config = dict(
    init_std_down=0.0542,
    grad_clip=1.0,
    schedule='wsd',
    decay_shape='linear',
)
MLP neurons of a small language model. Each row is named by its layer, matrix (down: output weights) and neuron, and shows model dimensions 80-143. Each number is 128 + 32 x the weight over its row's rms, rounded and kept within 0 to 255.
After each neuron's rows, "fires before" lists the tokens most often just after its 100 highest values on Wikipedia text that the model never trained on.

L6.down552 [110 147 100 190 119  72 140 151 118 117 149 104 131 198 123 136  74 152 129 135 162  93  90 216 119  97 119 120 110 117 155  95 180  98 155  71 127 136 162 113 141 150  95 130 105  78 158 166 144 123 129 134 130  91 139  98 172 127 111 125 100 164 151 154]
fires before: "4", "5", "8", "9", "2", "1"

L5.down501 [155 111  58  88 142 151 168 160 113  96  96 119 168 117 124 136 141 125 139  83 104 136 143 132 162 134  53  96 102 115 140 161 154 117 132  55 127 116  86  87  82 112 141 137  79  76 126  90 193 134 129 145 117 150 116 107 115 141 130 130 140 130  88 134]
fires before: "ed", "ation", "at", "es", "ated", "an"

L9.down302 [ 98  57 113  89  75  68  90 127 158 164  64 172  80 110 161 127 164 116 155  83 139  99 105 134  77 130 190 125 144 162 198 138 142 101 107 142 197  96 144 133 138 112 136 120 169 139 124 137 151 126 122 110 111 108 116  85 156 107 136  62 121 147 107 133]
fires before: "ed", "ing", "s", "ional", "iv"

L6.down688 [163 121 111 125 188  91 142 174 126 158 108 156 144 116 149 147 115  96 129 101 114  91 135 140 163 119 121 134 110 153  95 164  37  63 130 110 151 144 148 110 117 128  80 108 132 132 116 166 148 153 112 117 100 107 136 112 140  79  67 153 131  86 111 122]
fires before: "m", "l", "it", "ition", "ed", "ance"

L7.down652 [127 155 139 136 101 130 104  90 146 138 205 153 143 118 145  60  97  90 193 150 126  93 110  56 142 145 182  91 130 104 135  51 181 135 132 164 145  70 182 106 148 130 202 120 125 100 112  50 121 132 154  94 175 152 157 100 143 165 117 117 133  72 133 101]
fires before: " ", " the", " a"

L9.down276 [125 110 144 159 180  82 118 154 141  82 116 112 104 104 172 139 149  68  85 173 197 125 126 124 194 146 138  91 108  86 147 156  89 159  79 126 134 138  85 171 138 156 189 109 127 127 123  91 165 135 183 130 140 172 166 164  66  82 113 171  71  96  71  82]
fires before: "op", "and", "s", "ence"

L10.down469 [140  89 136 119 137 146 145  78 194 146 136 126 135 117 138 127 114 100 131 127 101 118 146 101 106 144 145 126  84 101 160 126 115 112 137 183 138 136 147  95 201  97 123 170 167 140 122 102 139 145 146 181  95 134 149  98 180  99 154  97 139 123 178 102]
fires before: "er", "it", "es", "ion", "ers", "ing"

L10.down743 [111  88 108 119  92 130 123 156 178  77  66 123 175 105  65 154 137 126 195 108 134  97 137 131 119 148 151  96 143 162 104 136  85 163  45 173 169 101 131 170 129 144 160 140 108 146 127 126 149 134 190 167  70 145 144 101 157 110 173 150  67 175 174 116]
fires before: "ub", "ass", "os", " |", "i"

L6.down426 [133 164 132  97 145 144 160  99 154 148 130 160 171 152 175 169 127 191  43  96 101 115 129  93 156 149 164 135  76  92  94 100 166 142 130 104  67  88 118  80 143 103 139 124 132  76 154 109 139  85 112 133 161 105 193 160 129 142 131 145 115 156 113  67]
fires before: "ter", "n", "ters", "ed", "her", "ing"

L2.down525 [ 84 140 150 129 154  64  92 110 129 164 152 128 190 148  90 114 156  87 163 146  67  96  87  77 158 161 158 130 115 144 142 115 171 118 114 166 141 112 112 126 124 127 130 161 182 109 124 105 152 125 168  42  89 150 113 155 107 125  96  97 105 114  80 156]
fires before: " a", " an", "ed", "ory", " the", " of"

L5.down337 [179 117 130 100 161 116 151 138 139 169  99 110  83 144 123 143 180  63 131 118 166 132 142 165 163 164 117  75 147 113 155 178 145  76 102 169 138  81 104 140 141  37 165 101 112 145 169  74  95  94  69 123 125 135 163 110 102 145 160 129 139 161 174 100]
fires before: "ing", "ed", "el", " the", "ment"

L5.down403 [150 167 139 104 135  86 138 150 151 173  71 113 168  79 152 153 135 102 154  85 108  59 119 153 160 146 103 123 127 146 127 112 152  83  62  69 131  79 112 152  90 175 122 153 123 116 194 162 160 101 159 108 107 150 153 143  85 115 143  91 120 152 115  99]
fires before: "le", "g", "ge", "er", "ition", "uc"

L5.down641 [145  75  87 111 158 168 204 177  97 139 131 180 148 130 129 138 125 109 121 100 172 126 112 135 153 100 184 144 149 108 130 145 161 132 108 145 114 100 124 107  50 138 155 113 127 122 161 135 178  78 143 144  90 140 162 130 161 145 193 146  70 152  85 118]
fires before: "ild", "il", "es", "ff", "ed", "en"

L9.down6 [127  68 152  78 145  68 126  95 159 131  43 165 150 119 135 134 107 112  81 106  93 133 134 152 171 168 107 149 122 159 147 140 112 120 141 103  89 173 144 145 144 158 109  78 128 161 132 114 113 149 190 138  79 105  91 130  70 159 109 138 128 103 136  57]
fires before: "ed", "ing", "ition", "s"

L10.down679 [174 134 142 126 161 106 104 137 148  80 163 139  68 182 127 155 102 144 142 169  88  82  95 110 154  77 101 127 110 119 177 160 105 158 157 101 107 114  33 217 153 127 110 111 171 166 131 158 156 170 196  98 167 132 123 173 130 131 163 130 142  96 171 105]
fires before: "d", "v", "m", "ap"

L7.down412 [160 148 105 135  89 180 137 123 114 139 161 112 115 122 110 124 159  79 140  98 172 199 123 131  45 106 146  86 154  60 139 101 135 171 113  77 129  86 119 144 182 100 113 113 135 140 104 120 172 141 129  89  71  95  88 100 174 113  99 136  60 173 191 145]
fires before: " |", " the", ":", "er", " by", " of"

L7.down59 [121 133  80  77 112  82 137 180 126 147 116 152 180 160  73 156 167 144 224  84 152 154 162 109  92 202 192 131 192 139 103  47 172  99 137 105 133 188 167 127 132 110 122  97  93 124 108 103  96 119 186 109 175 191 150 155 143  77 161 163 115 172 139 139]
fires before: "ub", "os", "ass", "im", "y", "a"

L2.down27 [102 171  99  50 116 120 109  82 137 113 113 106 116  88 135 105 190 106 106 157 209  63 137 142 160 113 179 123  87 116 103  88 160  98  96 135  70 107 131  86 134 140 146 110 160  96 151  67 169 176 144 129 112 131 113 173 121 101 143  62 103  93 197 114]
fires before: "ed", " as", "ished", "er", "ation", "es"

L2.down225 [118  87  97  73  86 150 106 113 116  77 130 101 104  85 165 107  92 113  79 114 123 142 173 148 159 167 133 129 119 166 168  70 103 146 122 115 155 131 111 109 143 170 101 161 187 126  97 121 126 153 159 138 190 165 120 140 165 163 145 111  90 132 133 136]
fires before: "el", " the", "or", "our", "ed", "am"

L6.down747 [148 111  58 148 117 101 123 148 109 189 146 120 125  71 100 159 158 141  93 108 142  90  94 132  54 141  87  98 110 110  84 151 158 114 106 144 139 148 153  79 165 139 152 225 109 172 118  96 105 132 127  69 116 155 140 132 190 127 157 118 169 125 154 142]
fires before: "ment", " a", " the", "en", " that"

L9.down112 [152 101 145 135  65  82 115 174 144 153 112 141 150 125 101 123 106 123 177  71 151 122 121 133 142 170 151 111 135 145 117 156 111 144  85 115 159 195 140 114 187 130  68 121 104 162 120 165 100  77 181 116 122 128 148 181 100  94  85 106 104 156 167 156]
fires before: "ass", "ub", "a", "os", "im"

L9.down545 [136 110 130  81 136 142 148 131 132  91 118 121 119 113 134 156 124 172  96 107  64 139  79 102 116 123  91  95  65  50 150 163  80 106 110 102 131 169 152 137 159 191 125 114  97 125 161 130  78 106  88 122 115 143 102 139  96 151  97 141 136 137  92 135]
fires before: "s", "ed", "ing"

L2.down722 [139  45 108 168 179 102 160 134 127 170 139 105 116  85 107 127 107 123 151 143 150 170  86 144  99 137 132 108 149 103 110 140 155  65 127 131 154 205 121  83 166 121 163  98 181 143  60 132 107 108 184 140 176 101 169 155 139 113 173 157  90 123 103 118]
fires before: " to", "ing", "way", "y", "ier", "ro"

L10.down545 [ 80 152  92 129 109 125 173 154 132 132 138 136  85  91  91 115  89  62 142 107 207  87 145  89 131 121 114 106 119 145  91 132  83 112  92 111 135 123 119 131 170 114 145 125  58 140 128 214 138  90 151  74 137  97 171 116 138 124 147 105 147 116  92 141]
fires before: "ist", "is", "ut", "on", "or", "."

L7.down52 [130 111 151 103 113 151 162 104 104  89 130 124  92 207 142  94 121  83 149 123 164 159 139 170 181 134 105  77 122 129 106 112 101 121 135 106  87 147  44  95  63 107 197  80 137  68 191  99 132  85  90 182 149 134 168  99  53 142 115  84 133 109 131 101]
fires before: "-", "===", "|", "oun", "==", "A"

L9.down349 [145 135 101  94 100 134 143 142 103 148 142  54 101 138 156 111 115 140 122 124 109 127 138  72 158  65 119 178 108 113  44  94 126  83 138 122 113 107 158 125 146 116 152  55  99 130 142  90  90 124 160 142  81 143 179 107 136 131 101  76 166 109 168 103]
fires before: "us", "ion", "ions", "ur", "th", "ey"

L9.down315 [ 92  70 130 111 157 195  81 168 117 145  97  94 139 152 191 141 131 169 108  88 116 138 123 154 124 138 108 157  59 158 115 119 101 102  97 194 138 155 146 137 158 145 210  81 113 142 118 142 172 107 139 119 171 109 124  88 130  96 141  52 119 110 160 140]
fires before: " |", "ace", " med", "at", "ay"

L6.down484 [ 81 149 113  98 146 108  73 144 143 121  61  95 164 146 129 107 110 133 102 146 137 125 136  97  82 130 107  74 179  91 125 152 142 219 157 172 110 150 138 116 141 142 163 172 194 119 183 144 124 157 143 137 142  96  68 167 155 132 142  82  92 128  64 112]
fires before: "-", " ", "=="

L9.down42 [165  91 124 127  55 141 103 132 130 106 163 148  91 155 129 136 147 152 128 124  94  83 123 137 161 107  75 179 158 136 124 143 126 113 190 199 119  84 136 185 119 135 134 126 120  61 106 140 120 163 106 121  13 121 128 107 148  72 196 144 151 139 120 143]
fires before: " the", " to", " by", " him", " a", " his"

L7.down153 [156 139 160 128 151 120 133 138 160 102 104  76 140 157 118 111 140 130  82 110 172 156 151 120 157 125 114 118 123  80 118 117 100 101 116 190 160 133 109 147 142 119 156 135 152 112 191 108  78 102 128  80 148 117 120 124 123 138 167 141 137 124 183  35]
fires before: "t", "m", "in", "r", "e", "ound"

L2.down581 [150 158 133 142 160 132  70  96 101 100 177 200 135 111 126 120 140 135  77  57 151 147 117 107 124 102 192  91 150 160 120  75 115 103 148 153 151  81 114 136 160  41 125 150 145 126 159 110 104  84 162 141 141 121 127 157 121  87 143 125 118  95 186 185]
fires before: "ory", "or", "t", "am", "b"

L10.down563 [ 68 136 123 119 119 118 139  76 104 116 131  72 132 181 116 120  94 132  93 100 138  91 129  98 120 103 128 110 169  91 158 145 130 136 200  78  65 170 117 141 160 126 162 161 121 120 202 144 181  97 128 137 157 125 119 126 169 143  71 144 106  90 124 170]
fires before: " ", " I", "S"

L2.down702 [111 121 117 127 201  89 148 171  95 137 123 114  92 107 168 125 108 131 135 122 123 155 138  90 107 126 132 125 206  95 148 151 114 166 110 132 165 125 126 167 137  51  81 179 140 147 150 111 141 163 187 135 160  89  91 116  84  77 167 146 132 118 130  62]
fires before: "ed", "ing", "er", "ball", "s", " at"

L9.down354 [ 73  65  64  64  89 126  96  80 127  97 119 188 102 146 116  71 122 103 182 137 161 117 126 123 187 152  97 163 100 111  87 107  64 101 179 127 118 127 125 105 161 128 116  83 133 161  29 142 113 137 130 101 124 122 117 150  88  78 141  88  90 126  71 166]
fires before: "and", "un", "it", "on", "end", "od"

L10.down78 [ 77  86 143 130 115  61 202 178 157 178  99  94 129  96  93  79 145 105 109 159 158  66 117 168 118 153 117 115 152  79  86 129 115 113 130  94  60  99 113 152 111 123 161 164 127 132 152 115 126 107 110  76 164  71 112 108 140  79 144 120 129  96  96 137]
fires before: "ident", "erv", "p", "id", "ist"

L6.down165 [157 127 120 147 129  92  91 133 137 118 126 127 138  89 159 135 121 150 152  92 106  92 170 130  95 158 113 195 142  69 103 147 155  86 142 127 122 155 145  96 134 107 130 126 147 142  60  91 138 118 159 108  84 103  62 107 154 143 193 103 199  98 102 180]
fires before: " a", " an", " the", "ent"

L7.down575 [ 74 134 149 125 152 102 126 124 105 192 174 128 108 112 129 114  86 149  56  71 120 128  95 152  82 180 119 137 119 110 119  54 137 104 137 135 134 118 204 128 143 159  81 134 135  95 104 122 105  90 110 125 194 144 166 101 131 113 139 118 116 141 121 132]
fires before: " "

L7.down319 [ 90 105 123 137 129 130 118 132 148 117 161 153 104  93 144 127 129  60 122 108 161  95 112 102  94  97 181 157 203 181 119  69 108 168 122 111 146 132 130 132 192 100 132 172 118  79  98 112  92 102 118 123 181 139 161 144  93  91 137 108 148 148 103  82]
fires before: " "

L6.down562 [156 117  80  79  87 119 136 123 130 120 134 174 118 104 141 149  62 100 183 148  68 117 174 207 195 145 128  89 139  70 148 129 131 118 136 128 126 141 150  94 144 110 122  87 124 139  92 113 174 156 119 111 166 137 185 116 122  71 159 138  77 130 158  86]
fires before: "el", "l", "al", "or", "il", "et"

L9.down363 [120  82 131 136 135 155 192 150 159 158 154 100 141 143 136  95 106  71  93 117 197 115  91 144  82 144 165 118 197 130  95 124 109 148 112 141 111 143 137 123 145  87 118 113  93 156  86 112 146 141 135  90 174 132  94 108 125 124  99 121 148 161 115 140]
fires before: " that", " to", " of", " the", " it"

L10.down242 [ 72 155 174 125 109 172 129 181  81 129  94 184 128 147 109 108  92  62 175  98 160  96 136 131 101 118  88  91 166  71 104 105  80 115 178 172 158 103 130  95 144 146 159 118 143 163 118 138 141 192 169 135 139 150 111 139  79 107  72  82 120 132 152 118]
fires before: "ist", ".", "is", "ain", "hip"

L6.down634 [ 94  94 113 176 158  68 105 117 126 112 148 124 179 132 144  67 160  83 111  29  99  51 105  95 102 121 168 140 171 116 154 106 178  80 150 122 121 150 116 144  77 104 145  99 130 164 157 139 134 163 147 127 149 118 120 137 134 151 120 143 138 127  46  93]
fires before: " the", "ent", "iv", "ing", "ound", " his"

L10.down565 [103 116 138 146 102 154 147 117 136 149 108 133 124 122 117 111 129 100  97 116 120  73 133 122 115 142 108 196 127 151 103  59 116 110 146 154  96 134 171 117 125 142 154 169 129 105 111  44 180  69 149 131 115  97 117 182 143 141 157 161 171  98 127 103]
fires before: "ed", "s", "ing", "es"

L10.down334 [134 126 131 140 102 133  78  94 148 145 141 106  88  94 165 145 150 140  81 136 157 126 137  84 137 135 184 117 103 176  97 128 115 141 109 153 109 137 144 178 155 157 115 159 180 145 118 105 100 114 166 113 144 116 163  87 129  91 146 131 107  79 186  77]
fires before: "or", "iv", "ions", "r", "ory", "ors"

L10.down423 [129 111 154  77 161 155 141 145 105  82 122 156 107 122 145 137 167 119 160  94 114 105 120 130 120  99 110  58 173  93 175 136 129 119 106 129  66  95  57 137 123  66  91 110 120 132 148 142 144 138 185 106  79 161 109 104 180  78 154  63 148 162 120 101]
fires before: "ed", "ild", "chool", "es", "il"

L9.down215 [ 91 128 129  71 126  69  92 110  94 138 172 109 121 131 132 150 148 155 140  95 142  78 184 147  80 145  72 162 124 154 193 121 132  99  77 149 133 158 137 101 127 147 100 148 153 110 146  75 110 121 135 108  99 121  74 145 153 121  85 175 169 146 175 132]
fires before: "ed", "ing", "er", "e"

L2.down757 [142 164 165  42 107 129  93 161 153  86 100 125 114 154 111 147  80 122  91 131 126 161  83 158 157 138 178 130 109 131 119 157  56 112 133 139 128 113 105 160 119 133  81 116 143 182 177 113  80 151 182 134  85 156 144 148 106 138 121 147 132 154 106 144]
fires before: "d", "v", "m", "ap", "on"

L5.down225 [101 130 118 129 128  87 175 119  87 155 150  82 162 210  89 140 130 137  79  76 139 128 120 183 138 131 151 111 131 128 107 152 161  71 148 109  99 110  88 107  84 176 190 133 100 155 124 127 112  70 132 204 125 171 112  58 110 158 123 106  78 107 148 104]
fires before: "==", "In", "The", "H", "===", "O"

L5.down477 [154  54 115 118 185  77 157 111  74  84 114 145 137 101 161  95 106 106 103 185 131 142  95 140 100 113 115  70 146  83 160 180 126  58  74 104 152 157 150 121 132  99  97 120 169 141 112 150 154 120 102 122 101 147  75 151 126 114 167 167 157  92 158  73]
fires before: "ing", "y", "le", "ed", "ly", "l"

L6.down593 [123 141 145  71 126  96 164 116  71  90 121 131 153  89 125 133 164 122 132 167 158 208  63 146 130  68  68  63 126 161 169 175 172  99  71 100 107 101  87 102 151  74 152 111  96 150 175 150 104 105 115  74 140 116 101 111  85 134 144  88  81 111 110 138]
fires before: "ed", "cess", "ce", " the", "c", "ation"

L2.down589 [ 98 161 130 127  89 167  68 104 132 150 133 128 177  88 149 160 130 129 128 176 151  32 155 145 134  91  50 148  85 138 195 175  99  99 141  69  82  63  81  77 148 112 139  88 132 121 130 178 171 153 152 142 126 158 181 128 115 127 142 102 150 127 124 124]
fires before: "x", "ge", "g", "n", "es", "ard"

L5.down749 [186  98 107 116 104 108 176 153 144 109 129 134 146 123 196 108 151 116 115 127 140 125 138 150  58 151  88 117 108 151 171 167 154 131 154 138 149 129 102 132 135 116  54 111 145 168 121 121 118  72 142 100 119 124  98 124 115 160 136 189  95 164 139  75]
fires before: "s", "ed", "r", "e", "ing", "ate"

L2.down642 [176 184 100  47 159 146 159 137 150  99  77 156 129 137 137 101 160 111 132 114 159 117 155 151  82 161 154 112 168 135 131 118 139 116  94 127 155 156 174 141 152 109 112 113 132 174 161 129 117  57 119 136 143 170 100 189 103 142 155 151 143 135 179 113]
fires before: "ed", "e", "io", "s", "i"

L10.down481 [120 107  75 158 105 166 123  79 128 121 101 128 145 146 132 167  18  86 192 102 110 120  83 107 117 107 137 132 107 158 124 102  76 160 125 133 192  83  99 119 105 139 189 183 147 164 144 111 123 137  74 169 136 146 116 127  91 160 105 157 127 147  99 157]
fires before: ".", ",", ".\n\n", " and", " (", " to"

L2.down616 [115 143 163 100 101 162 157 112 134  95 119  90  99 132 146 128 130 109 117 109 114 109 172 155 137 125 127  56 105 136 174 171 140 145 146  77 187  92 149 134 105 126 144  88 140 169 153 132 131 118 176 140 170  86 124 100 114 119  96 148 132 145 180  83]
fires before: "f", "t", "S", "ished", "g"

L5.down387 [101 150  64  78  78 172 144  66 155  89 139 106 121 135 131 125 101 145 140  87 118 107 123 125 108 180 115 120 170  55  99 148 150 165  99 103 103  80 129 185 111 109 104  90 150 141 101  72  94 120 116 165 137  97  81 145 147  52  89 132  76  95 113 103]
fires before: "and", "un", "it", "iss", "on", "end"

L9.down0 [ 92 168 121  97 143  85  43 157 138 112 112 103  99 125 137  96 110  84 140 114 127 124 127  99 138 120 153 124 168  75  77 108 121  86 144 127 106 113 129 115 155 116 105 116 110  93 110 114  71  90 113 128 180 167 127  67 194 109 105 101  80 164  92 160]
fires before: " "

L10.down6 [126 164  98 110 129 135 152 205 122 170 115 184 100 137  40  93  95 159 136 144 149 176 169 174 106 119 193 157 167  89 149  93 168  99 116  68 110 159  91 125 104 122 115 142 140 141 137  89  70  95 149 127 121  90 105 140 119 102 128 105 135  61 132 134]
fires before: "ft", "w", "e", "f", "q", " the"

L9.down675 [ 85 143  89  83 157 138  95  93  97 176 109 128  99 155 143  72 145 169 102 202 111 169 112 133 126  74 115 148 146 107 157 152 132 157  53 161 152 120  95  49  64 117 141 188 151 154 132 141 115 146 112 156 194  94 192  93 170  89 155 144  77 101 126 102]
fires before: "y", "an", "k", "a", "ing", "ic"

L6.down214 [ 89 151 207 141 107 124  98 142 158  97 122 145  98 144 149 103  90 129 168 116 117 188 149 100 119 107 158 118  61  81  91  93 111  47  73 117 120 114 173 100 155  98 174 122  65 142 157  64 111 148 115  99 202 138 114 103  79 124 162  72 146 149 159 118]
fires before: " ", " of", " the"

L6.down117 [135 119 123 134 158 100 111 144 130 100 116 136  95 133 118 170 163  62 103 129  91  21 135 127 158 123  80 140 111 210 149 112  97 153 147 112  80 146 105 131  99 160 125 122 124  69 153  94  91 182 117 146  89 144 129  90  58 128 101 144 167 151 183 148]
fires before: "ed", "s", "ing", " to", " l", " "

L10.down50 [132 144  92  95 167 154 154 144 124  56 216  80  71  71 132 104 130  80 157 136 117  80 132 143 117 149 132 110 148 153 136 186 171 117 142 129 202 147 188 161 160 159 152 139 163 141  87 146  78  99 101  93 185 141 152 132  58 106 119  76 110 160 136 130]
fires before: " ", " the"

L10.down491 [135 131 112 174 144 124  81 126 102 162 179 126 134  87 114 147  92  93 135 107 129 113 100 143 116 101 118 168 161 129  81  87 146 103 163  81  87 121 121 104  71 184 217 138  65 143 170  71  90 106 120 132 123 169 107 141 151  85 123 157 180 131 146 127]
fires before: " the", "ce", "c", "mer", " a", " s"

L6.down186 [ 90 118  92 169 165 136 190 130 166 105 172 102 126 108 143 113  62 129 178 166 195 101 169 157 147 133 160 162  77 131 120 143 115 134 136 120 119  82 136 146  82 141 152 119 143 122 125 145 134 104 116 147 147 128 118 155 138 181 159 127 151 154 109 112]
fires before: "ever", ",", " the", "ft", "on", " to"

L5.down201 [165 134 185 109 115 130 148 156 174 136 125 137 159  99 185 160 116 147  89 186 114 159  90  97 166 153 119 143  91 130 105 156 117 158  74 122 139 136  88  80 143 149 147  84 138  93 158 123 128  93  98 155 180 121  96 141 141 128  88  90 125 143 126 160]
fires before: "en", "le", "ing", "al", "s"

L2.down258 [139 170 122 117 178 206 103 178 150  99 175 126 122 149 161 124 160  81  49 149 210 176 150  89 116 127 122 100 117  83  88 101 189 175 140 113  89 174 130 136 233 153 123 162 189 119 156 114  79 124 168  79 115 104 135 142 160 140 127 161 129 138 113 139]
fires before: "as", "pe", "p", " B", "m", "t"

L9.down560 [150 106 142 151 144 101 154 113 122 141 119 118  76 177 130 144 107 122  86 148  97 118 106 126 107 131  97 139 126 152 119  88 104 141 180  91 155 138 119 115 132  56 188  99  51 152 133 162 128 106 153 178 140  95 138 101 146 197 130 122 210 132 146 156]
fires before: "ory", "or", "ics", "e", "ical", "ic"

L2.down713 [168 153  75 110 192 197 137 167 162 127 122  74  81  99 120 142 148 136 125 130 197 149 156 127 110 109 123 159  88 176 121 129 173 112  99 148 151 120 101 181 161 101 155 146 176 191 118 100 148 142 156  91 149 118  78 207 111  66 117 158 175 102 119  73]
fires before: "s", "ed", "ing", " d", " was", "op"

L5.down619 [142 137 181 106 132  77 163 125 154 186 180 139 125 123 111 169 108 120 150 154 160 107 156 112  49 153 138 129  87 127 141 126  60 126 176 153  71 118 127 127 120 153 132 137  96 147 101 118 118 188 127 120 149 102 144 111 188 133 164  92 134  89  99  92]
fires before: "p", "ult", "ear", "id", "ul", "our"

L9.down515 [160 156 102 147 115 121  87 111 134 122  95 133 168 142  85  50 110 145 111 104  78 108 100 180 127 117 187 116 181 157 196 110 119  92 114  72 157 175 143 128 149 151 140 154  88 123 182 124  95 111 127 219 102 140 129 140 101 170 166 157 127 202 110  93]
fires before: "0", "5", "7", "3", "8", "9"

L10.down417 [140  75 114 135 174 106 125 160 106 137  75 166 119 124 143 120 123 147 144  96 163 130  80  82  91 137 145 160  96  82 132 157 108  61  50  93 145  81 186 167 118 121  95 144 159 122 156 174  97 130 128 104 110 137 100 161 128 190 138 131  97 106 102 127]
fires before: "ed", "ing", "es", "ition", "it", "us"

L9.down372 [ 68 146 125 101 173 109 142 127 102 181 142  90 173  94  73 135  82 136 141 112  86 124 152 134 165 134 130 168 134  94  81 143 109  90 131  96 137 152 129 103 150  32 129 183 110 150  94 127 136  88 148 123 223  61  84 107 138 130  75 117  83 136 119 140]
fires before: " ", ",", "ruary"

L7.down40 [151  79  82 161 145 102 174  88 148 186 161  76 140  95  95 163  98 113  91  77  52  94  84 157 104 177 172 122 108 120 119 113 155 123 115 113 136 142 103  82 105 111  80 102 132 172 112  76 119  92 140  99 113 122 120 142 106 112 120 151 139 150 142  80]
fires before: "ing", "t", "ed", "e", "te"

L5.down227 [140 153 123  61 174 149 155 134 143 147  93 104 123 122  83 119 125 118 141 174 104 177 118 175 101 104 148 173 101 100 110 126 140 148 114 149  80 140 131 102 125 148 161 137 166 125 163 104 122 145 155 193 109 132 148 114 134 118 164 111 131 151 145 105]
fires before: "er", "gh", "es", " not"

L5.down308 [143 110 138 100 150  62 150 139 139 149  97 106 153 131  88  91  62 155 148 135  86 136 134 182 114 178  95 147 160 176 109 125 102 173 118 107 160 154 127 142 108  62 110 151 106  71 173 116 127 183 132 119 137 121  85 131 189 103 112 164 112 183 105  97]
fires before: "ed", "ing", "ie", "ement", "e", " of"

L6.down338 [160 119  63 172 107 137  95 120 107 116 133 100 163 163 188 183 142 120  94  93 123 144  94  97 114 141 144 159 124 151 110 185 163 151 172 100  87 123 132 146  95 129 118 104 141 132 122 116 157 190 109 152 107 119  87 110 100 173  67 127  79 105 147  91]
fires before: "t", "r", "al", " the", "ed", "ance"

L7.down389 [ 96  94  86  67 111  89 140 156 139 112 107  93  84 173 113 173 190 145  89 121 155 147  92 105 135 126 121 168  80 130 132 150 119 113 115 118  97 141 115  92 155 166  94  95 149 127 111 141 131 102 136  84 115  92 101 132 151 128 108 102 145 178 109 156]
fires before: "ed", "ing", "ment", "s", "ation"

L9.down75 [136 157 136 108  98 140 163  95 151 143 142 109  86 105 116 180 137 213 149  80 186 131 200 143 124  97 121 117 146  87 158  15 123 122 151 103 132 106 148 137 146  78 100 132 117 140 113  94  99 105  86 153 164 146 126 131 107 123 123 143 116 174 106 121]
fires before: " ", "al", "3", "4", " f", "2"

L6.down666 [171 116  99 111 132  80 169 147  83 115 151  90 160  99 152 147  72 113 101 110 135 108 108 165 139 133  90 113 139 134 119 146 135 173 110 130 160 184 150  95  74 118  81 137 103 163 149  85 116 127 112 111 102 121 202 184 177 189 118 118 123 222 174  78]
fires before: "ed", "es", "ing", "e"

L5.down582 [148  95 107  38 145  99 139 124 144 151  90 106  83  50 119 173 125  76 108  97 147 171 139  75  91 121  77  78 127 173 142 136 166 151 101  90 119 120  56 107 151 138 139 169 135 159 129 144 171  74 123 126 102 123 114 134 119 139 125  81 135 103 143  90]
fires before: "ed", "s", "ing", " on", " in"